Weights of a small GPT-style language model, trained from scratch on English Wikipedia: 38.1M parameters.
MLP neurons of a small language model. Each row is named by its layer, matrix (down: output weights) and neuron, and shows model dimensions 320-383. Each number is 200 + 40 x the weight over its row's rms, rounded and kept within 0 to 999. A neuron's up and down rows have the sign that makes its largest values positive.
After each neuron's rows, "fires before" lists the tokens most often just after its 100 highest values on Wikipedia text that the model never trained on.

L7.down466,180,238,82,166,254,254,224,138,136,185,201,278,298,183,180,220,247,155,195,199,219,124,171,168,184,184,158,234,213,212,189,146,168,166,287,173,212,164,287,150,207,255,240,266,140,198,178,188,194,205,173,178,196,198,235,165,199,197,279,221,212,223,228,224
fires before: ".", ",", "/", "-"

L5.down551,166,153,200,228,143,204,144,234,171,71,228,126,162,237,247,231,224,156,159,150,155,112,180,83,187,261,143,187,205,212,224,140,140,144,283,206,160,282,179,293,178,144,220,209,242,213,233,221,136,127,194,217,242,174,244,179,163,169,246,158,249,164,169,228
fires before: "| ", "5 ", "0 "

L2.down322,209,188,165,226,281,124,211,207,191,263,185,159,174,162,221,317,287,243,262,158,206,166,210,214,241,213,266,128,158,147,172,250,193,120,225,215,235,115,226,176,193,238,232,218,202,172,215,228,155,262,231,126,228,225,193,215,144,243,187,226,132,155,240,183
fires before: "that ", "he ", "\"", "the ", "it ", "his "

L2.down414,145,211,198,162,208,242,212,218,138,254,205,224,149,200,188,297,262,221,245,104,160,220,211,160,172,216,219,219,211,171,203,230,219,196,179,175,189,204,207,162,199,114,175,167,195,165,253,205,233,149,193,226,157,110,283,178,217,183,205,297,211,209,161,191
fires before: ", ", ". ", "and "

L2.down286,189,198,179,217,182,143,218,205,173,150,205,273,171,238,174,170,187,204,158,159,172,153,144,206,279,228,224,186,189,191,228,175,177,155,172,167,131,226,172,221,266,202,171,186,244,179,197,226,235,231,174,167,209,214,147,142,121,213,218,149,303,190,103,203
fires before: "- ", "•", "\n\n", "Ro"

L7.down151,201,193,125,198,189,120,204,156,234,174,196,238,173,228,179,217,271,179,151,211,134,181,181,211,189,229,300,200,231,222,245,198,234,257,139,225,202,127,157,148,262,172,186,232,174,184,149,189,132,242,195,197,203,140,236,195,266,270,220,151,137,129,232,200
fires before: "s ", "ue "

L2.down165,288,143,247,211,180,228,235,131,241,222,234,211,162,205,288,213,182,198,230,132,220,108,219,216,174,172,195,288,203,161,134,211,237,205,110,194,209,214,215,250,204,187,290,159,155,236,247,194,199,235,135,228,131,205,187,245,254,198,197,196,198,208,233,136
fires before: "| ", "|", "("

L5.down474,170,161,173,234,236,248,184,218,203,196,219,112,105,202,160,187,145,194,164,183,241,201,234,204,157,204,171,215,183,154,174,217,263,175,179,191,117,144,179,176,150,222,199,164,253,252,197,155,168,294,147,163,194,265,84,189,212,198,234,198,261,257,193,266
fires before: "October ", "February ", "March ", "June ", "November ", "April "

L2.down485,186,221,182,258,115,225,232,111,166,225,147,251,112,173,259,109,175,152,218,214,122,166,208,203,221,195,169,195,165,141,168,271,214,205,172,244,204,220,197,221,237,184,248,261,164,239,151,186,194,226,244,251,239,191,255,180,237,211,264,213,263,183,225,160
fires before: "–", ", ", "| "

L2.down511,184,186,142,163,226,206,203,181,224,233,187,170,183,222,200,256,186,204,163,203,246,167,233,238,251,296,189,161,199,212,203,181,227,195,250,211,143,213,175,201,77,208,189,180,206,154,191,194,216,241,292,212,251,186,204,162,236,175,217,256,178,262,185,241
fires before: "\n", "s ", ": ", "63 "

L5.down39,241,185,245,222,178,124,152,213,202,172,157,183,248,209,232,182,174,248,239,185,248,239,215,273,201,184,243,179,197,150,189,209,151,193,196,225,205,163,283,154,218,205,216,212,178,277,207,188,191,176,222,207,156,134,236,156,199,182,216,280,170,194,114,157
fires before: "\n\n", "the "

L2.down177,214,156,163,225,182,98,181,216,238,188,198,197,190,193,220,208,212,215,206,251,229,184,193,176,194,190,201,206,201,171,175,138,175,176,205,147,155,219,183,177,243,232,232,189,208,160,298,180,226,203,153,142,215,178,166,230,200,197,207,129,139,217,204,179
fires before: "- ", "(", "Succeeded ", "Preceded ", "′", ": "

L2.down306,218,231,214,211,179,151,166,170,205,217,149,151,220,206,193,249,185,175,170,138,179,183,201,205,142,199,131,179,185,182,275,183,197,216,249,209,269,183,209,229,265,176,183,159,185,153,127,220,190,164,179,192,157,195,185,180,255,182,175,242,226,195,170,166
fires before: ", ", ". ", ".", "-"

L5.down521,198,228,116,214,161,213,275,302,214,187,253,174,182,234,244,229,224,188,123,165,225,159,152,134,224,214,225,212,193,206,130,206,222,180,174,174,258,217,187,248,155,190,204,179,197,168,254,196,241,245,295,212,235,218,135,276,209,242,253,224,187,165,189,135
fires before: "th ", "-", "–", ", ", ",", "."

L7.down174,189,194,197,205,116,219,216,197,156,225,217,208,191,170,201,243,205,321,161,276,179,225,219,186,177,183,228,189,152,285,255,199,275,182,244,218,207,233,228,217,192,213,202,196,166,166,266,169,176,180,144,181,181,212,192,187,187,229,167,217,251,160,161,185
fires before: "| ", ": ", "time", "– ", "–"

L2.down139,173,221,268,270,148,183,255,161,226,211,307,203,137,169,219,153,230,135,182,190,202,206,164,258,210,169,231,174,156,237,203,225,191,161,199,238,150,165,189,199,145,202,206,211,248,175,101,232,210,204,192,234,267,189,113,174,231,233,208,211,223,173,246,170
fires before: "| ", "|"

L5.down69,171,209,171,187,261,244,241,206,253,223,235,239,232,139,196,168,238,206,252,229,264,270,150,128,180,203,207,169,235,221,229,208,136,211,203,257,261,313,235,191,240,224,183,155,190,167,153,241,250,203,216,200,191,179,266,201,201,192,212,266,185,184,123,199
fires before: "\n", "\n\n"

L2.down402,201,184,182,236,180,296,164,195,164,210,164,192,167,104,216,278,200,222,206,229,249,203,158,181,141,218,226,305,188,260,214,176,213,144,187,199,161,171,152,196,276,152,261,201,155,267,206,275,244,224,175,283,308,174,219,226,165,238,205,157,283,185,163,149
fires before: ", ", ". ", "."

L2.down558,244,156,215,178,187,150,175,216,224,224,238,253,177,178,211,146,208,178,276,186,204,238,243,145,238,238,47,184,204,248,209,149,153,149,261,241,186,246,176,182,206,170,191,264,260,197,228,243,212,184,223,224,197,258,229,172,168,172,193,270,271,159,187,167
fires before: "\n", "\n\n", "000 ", "000"

L7.down354,222,244,237,206,201,188,181,186,158,175,200,209,176,212,163,91,191,237,194,258,194,146,274,179,171,233,119,191,228,173,238,203,228,245,233,163,219,204,178,236,159,189,206,144,215,175,198,140,207,165,189,186,188,158,207,202,244,217,203,193,261,166,170,183
fires before: "| ", ". "

L2.down156,235,165,205,178,205,224,156,230,233,201,141,179,191,183,213,184,193,110,250,196,180,192,200,232,199,224,228,212,228,178,148,172,244,269,274,158,227,239,220,258,205,179,218,196,193,187,162,162,197,245,156,323,178,132,143,179,241,245,240,232,166,129,268,272
fires before: "| ", "0 ", " ", "kg "

L5.down85,232,94,270,193,177,149,177,206,173,182,209,181,224,209,139,208,212,197,131,213,196,182,234,200,171,224,133,234,282,182,209,176,185,174,205,177,156,226,259,178,144,277,197,232,225,220,235,161,279,187,182,247,189,160,158,246,195,266,193,217,169,204,150,228
fires before: "of ", "and ", "in ", "for ", "-", "was "

L7.down194,222,166,203,258,252,121,214,183,147,166,150,215,92,174,204,231,177,171,174,197,235,237,176,201,183,229,215,266,204,290,290,227,180,183,267,202,168,239,245,252,190,234,239,91,155,202,251,193,220,309,189,227,182,232,250,191,181,223,172,219,165,133,191,239
fires before: "–", ".", "'", ",", "-", "', "

L5.down193,166,188,274,183,152,74,182,197,221,170,185,284,190,203,241,210,157,186,178,111,99,111,165,203,214,182,223,211,221,167,198,209,214,231,167,227,202,169,225,182,192,143,166,152,205,158,189,283,245,186,183,157,187,102,127,156,207,173,144,219,263,272,149,152
fires before: "\n", "\n\n"

L5.down603,181,221,192,227,176,126,211,188,203,181,210,223,254,222,161,239,180,248,259,171,191,194,184,239,213,174,209,200,186,242,185,112,197,142,236,141,135,160,177,242,99,217,234,160,186,227,203,229,171,178,241,192,180,174,181,190,248,238,189,169,218,212,207,185
fires before: "that ", "to ", "the ", ", ", "\""

L7.down695,192,129,199,199,164,112,236,221,235,113,202,177,146,221,254,220,217,186,211,304,182,225,217,200,176,251,184,191,202,187,144,171,180,229,136,214,100,246,174,232,247,278,238,179,179,214,261,218,188,282,210,207,179,205,265,216,201,152,189,200,288,224,179,194
fires before: "with ", "of ", "to ", "and ", "between "

L5.down650,160,190,148,149,265,65,206,221,181,172,199,139,225,138,231,277,236,225,144,181,219,188,220,202,201,159,223,184,232,148,204,108,174,220,248,180,164,229,224,142,167,208,126,283,142,285,192,210,174,175,261,200,167,189,187,188,123,237,217,201,193,163,197,197
fires before: ",", ".", "-", ") ", "% ", "th "

L5.down308,202,159,231,211,200,200,162,167,190,217,133,181,175,265,147,209,179,202,200,189,230,216,249,155,126,149,211,234,172,271,221,114,167,158,240,155,151,202,198,205,194,162,212,213,237,229,259,193,177,221,187,236,211,199,181,202,208,209,236,197,253,152,156,215
fires before: "\n", "\n\n"

L5.down401,224,242,132,207,217,172,201,156,229,142,155,171,269,136,157,174,198,206,204,154,182,137,133,188,217,209,203,216,215,164,191,197,249,130,204,211,177,246,198,163,270,165,250,217,170,267,199,181,201,212,194,188,194,246,254,135,111,173,266,190,181,210,292,191
fires before: "the ", "a ", "been ", "its "

L7.down573,244,217,185,161,154,135,160,283,237,236,199,208,190,253,185,171,203,150,231,153,190,205,91,228,207,150,92,172,263,192,247,146,145,191,189,224,215,173,222,213,176,221,175,184,170,294,210,241,176,259,212,197,263,229,217,245,228,171,229,47,144,240,223,177
fires before: "0", "5", "7", "3", "1"

L2.down335,268,168,145,198,223,213,209,166,209,236,228,197,194,180,191,176,165,208,216,231,227,169,186,195,169,207,234,201,237,176,238,207,173,172,142,189,103,201,228,295,195,218,217,214,193,172,208,145,174,222,252,257,197,194,182,206,158,224,224,119,239,128,206,241
fires before: ": ", "Ro", "• "

L5.down133,213,147,140,156,204,178,137,161,242,223,156,180,200,208,176,169,187,242,292,125,184,187,241,266,244,134,185,158,161,122,219,198,164,162,203,218,167,243,149,234,230,201,184,207,180,211,223,255,248,151,149,268,176,186,175,235,204,224,143,134,129,186,234,191
fires before: "the ", "it ", "that ", "his "